python train.py --d_model=512 --n_head=4 --d_mlp=2048 --vocab_size=40680 --positions="rope" --qk_norm=false --attn_scale=0.0884 --init="uniform" --lr=0.0105 --lr_mult_down=2.0 --grad_clip=2.0 --train_tokens=1043000000 --steps=7958
MLP neurons of a small language model. Each row is named by its layer, matrix (gate and up: input weights; down: output weights) and neuron, and shows model dimensions 341-511. Each number is 500 + 25 x the weight over its row's rms, rounded and kept within 0 to 999. Numbers have three digits each. A neuron's up and down rows have the sign that makes its largest values positive.
A block is one neuron, or neurons of one layer that tend to fire together. After each block is what it responds to, as a language model described it from the Wikipedia text at the highest values.

L4.gate733:497504449515556490500518522516445522494522484512510459519513494508472514507535477510480544463547517440503479490470502510491514509493512540518514445500510479464506526495489457503491500518504521454529502486490532515505521534519511510482525503477537499525564529535518519503451501529536506469471484520508470495508526514513514551514509515514495503507502499539511489500494531503464532441477545509536484535503491465488512533479495523459517496537514470504476501474490476497501515481507456499500485522513500530447479491535
L4.up733:495501483469486496490499493489470492477511508486513502525440494479493479507484490468484458521497525498467515468558500454511537478474535508494461508452485480530474493512505520507518451544497491497514523512503501490465520480485489511480516489517540527473497441477512531452522527516527534518512481529526546547512502508524471531461458552478522540516480516508513492510527503535476474507497498489510511519465475468485477463515471522508503479505463457494497502484484483521556504470496484541447522505487448447488482464474
L4.down733:500499497495510513539487434496521524472520485499544492519492441526511494466488501512509497511482461504504497483463534522517460509497441519526546501534461504485499491519503488512483523454516523509478529524488549494515524533506509518528514512500479416467485497470512490525542487483453491458500501518482507483508513530532523493527532475485490477534535458487514487453494487538514516512508513504533481504526497515540448529494546474533462529501534470471484529506451496502521498529499509474529468493456516536502524512519
L4.gate1538:514486490532479495475488506469482524492504514513506532465486509467515507423519496516500498509549503515526497472509540514443489522511495484436530478500502496478522467539501561481482540475504537512490542492481523498482478527469495482489529459495512488467532517541506482484478459504525479529523527489468480533494536510530493487501498520437475506504486498476492469453504441523526507478488527512494481498500481465516490490534511522527481513482467488533469522504517497494507487467502519518519559532464479461532490541522
L4.up1538:514506494491507489513493508501498422516499500507515527488527496525511452497482506469498481525514487457495504488520502482474496506462477528565468479519480490507517510482529527509509500466472488484490485509487496492524520517542513505532485510487495472546438483482537527504522536516463498491528485513512511513517502520527487543492492503500511453507521485525456503479460505520493522466506492482520505472482489494497459528457495500562468517492471490461520480492484506498503496496477475459451574512529503535504480486535
L4.down1538:471504495480488522504469501493451545453538478532498470494478506487505526543489461536499538513493492506493496531520477519517471523485508462492527506525482501490490545491489455498496496541485477514535490473499477519507525528482499522496501506526472491449509507507467478500509466510512500521474491506481494518466517477520507479500509461529550490522497508484527505480500493486488530523484480496538498473538489460506490457508480445485521507492535489516497504526469480481489516490488488544524459515485497512495479502444
L4.gate1548:479498516494501478521489514482527485529493509534501498496465508510495504502477513430518518487481503466522489465542488489542480541466484545501478508549466482508490451487490483504536488534504482467444511481534507507509493508444495500454520497494484518483498477503517495522502502510537502456498509500493526513475492502497482488463511466520516521502466523470510496454545525440477440533507517503517475526490507471502548517507518487513492492483491517516495469505480489492540486526497494467517518517489491483491531528466
L4.up1548:490507487501494459536474486536523539525482518521511493519480504480502483499517537461490513485538509463488462488524510541512496480465480537491511502511533538459460467469449510509525521475527466482475444488497509487564478545509492563525498482479508532504484502505419466498494517480528481522510524540492503538504499483517529474476499496523485520497506495517501488514501514564467507544503419526461475502499487465479511494488494479506496537471491458510530446525488493519527507544529536478506481558485517479503523473479
L4.down1548:473507479505505492512502496499437500465497476495459501484528477509542499508505469536505553484537494498495550522524492489474487479498467490498516465475473508485500527510492514505464480516472498480504563515526516522451540479531496520506502548457489467464463490515550511488544466519482527509492538502486500476550510484525451501508456501488508495492523473504506465492450532524534545490468516516500499500457465488513452494478512459489538514522489476473496538438529497481521474470482477501501443503527475507447507507509
L4.gate1921:472563505533439515485455490548466497518483465503484494498494509507487474491472500459519479499482494500481512525495457504486492483479525483526505493500464509475516543522455512540505530489472472475509548485511457473473502498517460467495524508518488458527470558507527501504499526544490526492544518475493521531486456544470501520468546474508471504496518518471524495541577477474509521492484502507507478508496514486481504523472480490494493478578468458489500535483524479487527491512514457487463538536490467478469538501484
L4.up1921:512505526481465500470518528494501490491530502488457464475499499523482494462495504469502496514510530484563470457508496552487480503480487483500479488508534500478492493507465517530505475527500523482489500518545506508509530511533453528508544519494491470523518482510513501479484487503520460535493492488513444494514493506522477461480494517488493512533520554545472512508472513534483528490548517539494511498500530437475517522522485496494500514491468555504496552505541518532525492495491488527443521489513486475553475499509
L4.down1921:463497507529441500507511507511490467482538524491526559506489478485498501521479474510537485534534465486501511540504512455478493531500526506483492495515483484493478467512479439489506455518510510485524509510469480496523499486451501537459497504503529508491499513498486467487507528492475542542525468502457551488476502541465500533525502496516517467480500489463516501479501497493486460511445495524528472502524501533548491479467481521483494489509518479484464481552498456442479505463479452453510510473507532476465537518487
Description: Indefinite article after preposition. The articles a and an, mostly right after a preposition or verb, opening a noun phrase: "in a season", "such an optimal", "of a mirror"; also one, each, single.

L4.gate66:518513528520528512552517483504501479473477527501487486524473482526506518523484489479508517484482555468525425522529498508519502494500478525508511478532470510486473518468505516485433493493488483488450474466478473526483518494472470499530530461506527498495504499459537515498489520489532496495542545523506497481524531482487493480435508506496516512502476496515488481493516512488504451471495478524489475484509492514501524509542547554452522485487484468497479476508502516504485505497519481519569538515488481465490487495524
L4.up66:546479486474525476465492450511514486523514509526527533469479468511468513506493488489476527509507498491473481502540547487527537499508504486469544516540504511519479503560482475493488505489508550465485502493496490501492553517517441523510430490486538522536498515497506534477456479506477549505521512462511460497514476517557529521516496472510511491541560479499480499510515501452476501487477512458488507441497563499494456490478503464459444510595465479520518482495468470517508547503486501509514480486496497514509515500462
L4.down66:487486478522530486479507517487483551466531526452513488567522511508554532481479537519499495513473489474484471502456465491452480471535473494530433471470520502495511491465528508510517504492494471511469483502504537525504468482519545480490489479552462502441472487493526472488524549469527438468478503515494514490464518491504497491487536521471464489470509518516453510478489524528518516504499537509520458544491478507493502498511481538531537440462538527526505484534546506487515474504491511465468506551499529531517479508507
L4.gate86:506464526490534500511477478489455475543490507493508519550505504510523473547495470490465449474541488476504493506522496471485504501481488489518508495502491520477525493521497492501460491481516482534514470480495531487517497497502501518470509483468504536532483525543515462482506475504477490516543488462462479457504477505505521499499486489482498476484557520516505507540499440489522453522520538524480491545488488458484499491560519521478487507492516461497549503497524498515451516496502499493479495494456503517509453466502
L4.up86:519497512520537464488507464500482491526494501502517502569455542529482495520484534456486499519492504534487481514496476470471475507483502500517563502501426490494513515504515533471492493485491510524522500464490514466517496582519486487521543495495511514519466477489493537492536483470517544532515532534505480516562455481499479524518506461500579493490486521493493489499461512458469487464533492502546500508485551502500510522547514491519496537508495486475443427524536491497473524520492465525492504537499475500510491488497
L4.down86:528499492472511512478498466498493490470482445485524482466518514488489542487519563505496476501478477514489446496475514495494479520494500515539517475507500497484515497522526482484486488498507522522497489488484484473518515508549485473479537508523478558485507494520483476455431529488471498496493530508495460520522520493512516529523474488478504495506518506537504465478503490500473472505492497454516492503534482478486513468464497509522516537485515489516502508497509541508525518470507506473491509499508510474468470467508
L4.gate1144:538477483520498477508458495479536463494513507498491513485470499537493499572474499496477526482481489497490535490515517457493520485483524493496519482481512537495526480523495480485540499490478492543483482523505503495477535475470463513486482532460528481513528480542461512488522441469536529509541518485505514506497460514554509516480495496509482544479530521472542507486506499483517492491495484447508540478481503506467486534514475481506537513499480482483490461518446494501453524486513504503467524505494524502490485536474
L4.up1144:541505494527492485481505498523517505485508507468520512487464482510541478488504488475460543524497497490543508518478457487527483493493531489546529481459466498495495505481490506492536512490516480487495506487485479530492506493465479475522503551479530504468536457541469521527523483522555522505521476504484502527494482539516530499494515471502514508490536484499568481475523541492524490479505530511505557491472489522467499504478495493495510490472499538502486464524468491490501515489474530519486521505471509509480456508453
L4.down1144:491539494496474507479558497451470477489473494520518504490488472532504498504486506495505500494518478489489489522505532517458520523529482471488562460501535510479491483456521524507482526529458513488509522462471482504484554512522528470507488491524538504493506515465468466484491467460510475525459503509522476526505492477498503484525485472491520517472519458478482488516483473549495483516527539518537483487507484495501511481467510493544465501513489483481489478501541447503519510476517496501430492500487426514480444487479
L4.gate1539:495491499491486465464470507507469515526548522448487550514496495494509476498461512482469482475512481503487455518487517491531533468497482506514472441497527493470515509479537529500536522533469503493509465502473518509474497473495510471545503495556490494471494486535521506555480508515514488484498562476499531452523519489461514494558558452512512508520499489493497487526478522475497502498500523481468521503505551526491507517528442506528493483517474467510483495473498505545523482481513539514476525485507542511465521514545
L4.up1539:545495469492527502515499472511485487528480535465464542472509485474499470499493483501482497491494496493474495498475477474478492459539506491473509522503521525501465499476550504482512500513533553466473497450499505486453475540513489475478523491472498527475464502523454518490491553485456476541483480514495571499524495478498498506522446440449522525478503529513501503520545500524517467531525477530479512509505525452544501493540463472489481500525495456525502514511464541497477520493496489486501504495527503545485488530485
L4.down1539:521491555501489522473506515484485465527521494472548511554507515498549514453518498531525506527480437539512524542557515509511479532514531512497551518491458438487503499489516481527458495484472487511500510509504475505491552546517519522465493516516496445479471421483464500494498502493487502533506510503472459530516471453519491521476552506515514478510498483561495523475498488497510552512495575474513501487536458525480509505490557469505469508505466490523483515481502540538482501497519518525514522500497490479492490500546
Description: Place and nationality names. Word pieces that finish or continue place names and nationality adjectives, such as South in New South Wales, Palemb-ang, Guine-an, Indones-ian.

L6.gate794:511475473557460521508521519493511495474522496539522492476516504461505496498465508479461524492474527489508507502482498474487514471462486510517546496492546452520513511509528480536464465494532522506529499530516465493530501468482530518525500540465508534486534492494474569468514473490492462500504474514484480442517514483500513513512519461527545485531511512526518481515485506501501466549522483552518510543481516474491489506530481481494494458484529428532480447498484487511511522478491514451467502507517522506488474511491
L6.up794:531476480478478491528536522498525445552512457486504489501508475550467512524549548488522435493499487503523502533511483505491500533478484531551491525485471494482471438521466481453499488532494471515484457482533516513461510507458529523500550497503530559560499535516488500460509525495482447505516523504513491511463512470457489483525525497517433505528545510518536412485513504478482496484483527489517498505494502482495485482522458507527476528490496526533449500431507535489499533485491508474507493493514487520494459505501
L6.down794:497558499546523481481524526471527519530530523533485483490509492530486449469511509530510457501462509528455489466514509514498564535503514470495489466441521449527505519511514468467478488523489477478481498515504512501494498523532507514533526486499564490527497501490456517479504489500537468519533476488479516529505511495485507517514515510501492544467511499517512479514525524503498507476467577478509489504521501496495545489475499496520476529488487532472531472517519522469508500495490545507489464488505509494474469476521
Description: Place-name completions. Final pieces of place names, cities, regions and countries, often after a preposition, such as Gen-o-ese, New York, We-imar, Kolh-apur, Philippine.

L3.gate201:511466492507493511530503470509491537482531480509549490469468514536470470498475527557528484522522488490514472496500510462477463507541512518502493505468482500493530515517513470495484445504520513457471533482525523476497523504541473490519492548498522517544505500533523495492542505492476510522515518516508469479492505468490497507500543479539505510499484481532470494472503453502493468432477511469505481444491486490485479479544509485446462506527526485479509479518504508523534510480489493512469482527525462476515449500566
L3.up201:536497524456515521514506464522507510506485527492482466536455532509539490478463521482478459448549511500502518485489461537504512464527491439506510501503528516529511493467454442515457484512458467530537499505519489508502496473462503476462493480494503509524485539491501538526494546479487505478515529482514482498496500509501510471456504480495487486513520463496544502500491501478479475494469493478498518541500511528517468493506482501545508515487493487470488540499502489541518495467473470481538498496510491542518479490517
L3.down201:472505509560509496459503537485467498485472484487552518461486514500471512518516463524519514548460480526497509495533550468475472532473493536517535503505502479465510468522544526470534509496495530467474538521476514487480513522552501497501512488516477465486511468543482438477488467531504494522494487547504508538510501468502497529496533530501506502452491538559470516512505491485512545502528546530524458494516470476481513509476524528479476477521498504529519475485514516468517510529514527524478507540508487486458541520496
L3.gate288:476500526504478496492520485473529480478506522475529562556520500500470481464540539510474540497549508539528449472507462454531505504521487513539525464513487519581503496490509463516513512491454556488499502519542461532480532524502520524508513477481515489516509473490530496476460501473534472516428501514496479471511501491518521514532450509496489529512488486504448469495513520463518471468514528492510531505466524515431483530509497508539510476493472464497481547464531498497544471480497512488483483520527502500511505482477
L3.up288:484460477499531533482493481537480499532483543513546488491476479511499538483517452514527497539517505455498514494484488484517510428493525480547493463490505528500505457496444482485528515477526443510505491486475462486531450511491472472491437506502497519552498512519534521481515518465531472494495459482549508472523493495539497496499529460480478492510477544487548483506501521460502508523504497504497481527509483531527489509514512471558488492524489475464538472509533468504472509464475506502503482499477508465499512494495
L3.down288:471513509487478507488501504478518495459541527479499551537520484488485504438560584510489505506496477540515488503498486475517474547536523518502540492506490482521466461502521529495463537495458521498515485525491493564499549481549503473495520466514462448513482525487466489529511482505500491480490514561531515503467522497498491498510446510541509497458500494514500461491514496556496484467512501521508492518490507485459505465510492514488515490464510501525467551495554535467544495521522504496482480474514477466474481474471
L3.gate799:509472480479534498512521489495544493522507515515507489535507501577486537532529513457496520512558503529559484453494488503516495500489538472558514491525435492536546497483534522525518480489486507517494513495492513497490522450484462533522467524485562499512502507529482500532471446502547524495532480507500475512484469478482540474505528468495531456470516495520492483517507508506537534503474505463536502478468520532454500477535511488561496529428438478463522455476511516543475476509521432518492480492526467554477486474464
L3.up799:502481474506510476491471457486516487481528517496491514525462504554497463538493474445468541525473521525545520510513495496472522507479519492505525509491481514520511528508457506464501539507514464507516492523500518504506521466521473504501459531460533482509516490491454464491503437494508480469509499506496483462516447538510515525461524447505506487486546516488469458501549541508489471491505458487550455476492540535493501500559498476518486500497482449503498443493522491480470522489457495492496507492499483487518497485459
L3.down799:557541520534451480479465519482515483460515500491534482509489462531479526475501506515478486506521494499478478522481508490499472458515527502489548477528493503501438482477519493508475463481488519522489529524501465487458538467513500450492493462506514484499500541473494521475518521462499493499507473505543487487493531498493463500454432502485495448480513515482526451484469497493518534501494503529559472462509485471467492515492494518549536534506508533457482524508527503506496503474523509473494454474502485503497489473482
L3.gate1088:519484510481477514533509468525506495517494484491510484499500501541525492505505516548516499537515535497524506511558465521501446496515529547524489496540519508510518522454498527502501488504521461531527495520491470461495511489504542524543488513504488520538471498538490495468492456518530482521532564522482487510496515501515521460524460493522529503554533490481509459526495522492507487494488521487535517500465580512462501505486511477516503501488477473502488484541533498490521506513513459503477512489489490497478501515465
L3.up1088:518471454510523480535511502477545486536510499507507523517494490527501497520543483506494482515492518532503499475490456517516488491478530479508543483529515540528529542515499534526489523515468503509523479525525511495493513527519450501516451481473503475478496482506499509492487475532527437542523490485451520496489474496454480464524497454504491497474487499544489520505578493491518486509503514504486507515494532505489453488485475503505503499502521464499489456509493448465475534525495502464524505511505481500517499474468
L3.down1088:490523521529509534435492509515453509472507463482525504525499476526493489491496547512467512511549518517492487511508487518495481523546479506521516473479469512488478459503536479531501522487447562524502527513525498497520537483490470487496485478503489498485522579521492530457491484483495484486477483535494483452544470459529507514517483519511559532542495513477498464500474481520506504517498509529526479474507508500482492472507468523545507525506465481483470487514577511498465522476532474479442490547510483482494489422516
Description: Country and region names. Final token of country, state or region names and their adjectives, often multi-token, in lists and tables: Portug-al, South Korea, Bolivian.

L6.gate1309:481488474513528490473494481479514492480555525498529467481502513574511437484472526496473485507530468477499519496523480481517483476465492489471496510533546516459483521473518454513526491530464482510519503524495528526460455495546516486515531498500443471525490494497455519486492490475517514464491528463481486469537499464496489488473536508492503491535515506497499481474498535507458506499480454532478506499483512481486473525476508508499481494476495506483494482452489539535505452526511488504464502559498508502549463471558
L6.up1309:479504477516504482507513467476508468469488524510506505488466535523491495541518486514520546490511459502568495527490511514503476503504482510483483464526542467482515506535486503515552532551507488479487467502489486481467510468524496501508522540499505498483516474496545512523528475535533527497530493512538492515448538484495509475489493483498512448499488490458537483517463463537491485472456524481477509468527518505476506475489490522500508502506465511525508515473454501478528502555479545449452486483491515455502501451550
L6.down1309:518525502481485509508513458482538501450534531505483435496540506516492505530501470503481506488553483492541510509547503511482503509476526492545536545517469473490484496455508447504491502529523501520487505473511500513549510485526493482503536487518515472495476484508491459488514497553513488514505505501533487509516487489490483460498495500468523512493507516461500504553502564504488514497538496516480503488504513445494487513447553509478457522522461469500478499500459525533503537534472545512475468474520450564493498464518
Description: Article "a" / letter A. Standalone "a" or "A" tokens, mostly indefinite articles after gaps or commas (a few, a decade), plus name-initial A and table cells.

L3.gate142:488536469506504517459515495526465511507526476487518485491477534515537464517496481499499504521479505432507524481505550461472508538487520516515504473547493472469473509508487455509463533500491546456555518475500503518518512459502495493535458532513556503525488488460509516486462451491482500479532500524455444538541507473484474507442502515491494471496442505542475444521487541566467502524469502529529501464491475486468502496508490503496506516520475443484496524521529523552482495518440460481472476566490522517504500471504
L3.up142:491487497533481495518477505502459474491471482519505476476495451442476509487544503528510533512471483482454476525532510522477522521549508527486457458497472540504490485519483540492530501477554515516497491515488438536496469493486509495510459492543499520537474489504517519485514511484485539456502499477474499527477485522511514510465501527480557514446488497534483494522490476554538504469513530527516496465486493494490507524497509465521500470509490498534491505505515517514541504485519470463502466491505482487489533478490
L3.down142:500517441476494471502483463475498547467509511473536532486498515507510481497433470505538490520521486499477501477463529504509521456451473495508525496526533476488492506441480499528481507492471483455505526501484512521504533508491476457501499548494505510418460509446471488515536533509500499465489499540483479486533469515489541493498519504491500506515507505530522514443537492513519520518486444467532493482511496499523475551493487502468499507508494490522481531511514498510513496472440495495488469546528473536456509504487
L3.gate402:510494477526454489536515503487496461516508446521481472505488492509495481508526489522476503533515468497469518495532470518517546494489515507460449468484519484436495497508477532470507474496496495529508492507536506532518481518453518531528476502462490545467579500514492521509505516503458467437513536494558532499477509477529500489515503514471565484493486489486523482463515514487508486499517521494500514467442509491490526474515464529523494516516477577512466516518506547484509524469454480471517497496461475516527465499514
L3.up402:527516513470520488482529482492521503459515492497555514508525555498506501527501479496473479477543464470536456493520529477482461507501469553455504490488440503493478504491503502517525499506502505494497536480467482515513531502515513499548461497499485498511484471485517502502492479514486507511498491507463512506493510504444511506460435477527478470512492491523482523520492501485485492469505478468476514552507433494525456479494490507495458534518484515476536487523540509517474495518538520539519510494455516493502500472516
L3.down402:502522462493507487547495518447472484530487505537490488492474471492503520492516523523538498534463497516485491499452469500540489514521471471523512494491516471535522506499489513541535448537514447507495467479505483455534507501514492530522531501491434519510527515469454518544515473497511511496473514520502555509471481532465500462500498472518500515550516509484542465476497496501503525504526518474540480451506535545550496495512510503544495513498502493523473510541488508524501459452475447484488515485524504501503483448510
L3.gate575:497531528459488544466474483519508468512474525483510499461545522534535463527503463523552524533506553500522481474524468511499480480453473497535517511490523500472471519489510479484529520481532499518487503482513502501488526527511535478482506535510517520488485542507499535488498511574504504529542486480519522480497483508512480506492436515494530487532459523472473501525496495486525503466499513484473491497496494474477511530500518466498529526507497488479513505528496511480538483526511493437474491524466451499472502485487
L3.up575:502524528494503495483507523505479443510489509471500487517441538481508512516521474489545512507476522466455485513530499470519495525482489440495486462475479496470499468525525539513537515493512530537494487497504539491490500489495539462467542489506534545493523489458510465529467477484516535498492482511536495480516489491505458505509476510543516515478488495498502506444474473507512501465443484475499507498508495508515517497493532513483502503481528481460529473513473538501472526483512471481526522523471473494492454505454
L3.down575:545491487500500532509504517508514521443518500509495521493483472522522513511496546478455572470558461458512539513495533458471463536521538522540491566509488499539458475493467504529460489481504491491462535481517516502532522499515511518550527497475526467527465470506482482512547506476454506484510531472474489480532526510505522523520478490483530491504493487472499522471489531495476529500508509523481501477507509442485433520479475504479509508538448499516474492470497485539484519520488541520476459475551484550488451489541
L3.gate638:494492466536491510535484483487461485480479518532534514487538503526496479462520507512540530487508472491501457521490544453474490499511531479501494485540543499465452455520467492534533475465493523521521500503520525510479486483526532516501542520505488502503541511487558515536498535480518500507468537548520500524489478469501469496491508518540472478498467516489481466548478529525472459564538526524493484513510510480484500488487514517485489525530436495523488474508481463523490443530505554490487506481503466487483507487523
L3.up638:470463522528502501538496449517487503532498510550496509494515523488475490489464522483493436540508527466454482508490504458526479479476532511506511477523512505488475495522527541492538512506489481528526500503521452433504524498511452462485466467486554484541465439535500472454446492506495514548494455516476475466561520463470494524507461508510514466519486538499529462465487491506436503511472501507495473517504474460480479494528514458537528504501461449510495484450483514505545480542473545494465483522503465491484523501521
L3.down638:481509510512528500493481497496461479430520526508517493499522515502519494481486487512523531527490491526517509480556488497505530535523499475510480488531447523494508501476494505506481501494494494444525498485487531548444452448527500482568560540490464451494494522504520492483478530477450495506487511527487539547505472497463502491473545498502522506480558492517479494508524510511517530541510507478524496494510488507484468496440496523481524533475505491483512522506511503512513520484466496500496504510495500465490497465467
Description: Determiners and quantifiers. Noun-phrase openers such as a, each, every, any, some, no, often starting a sentence, e.g. "Each year", "Every team", "A drum".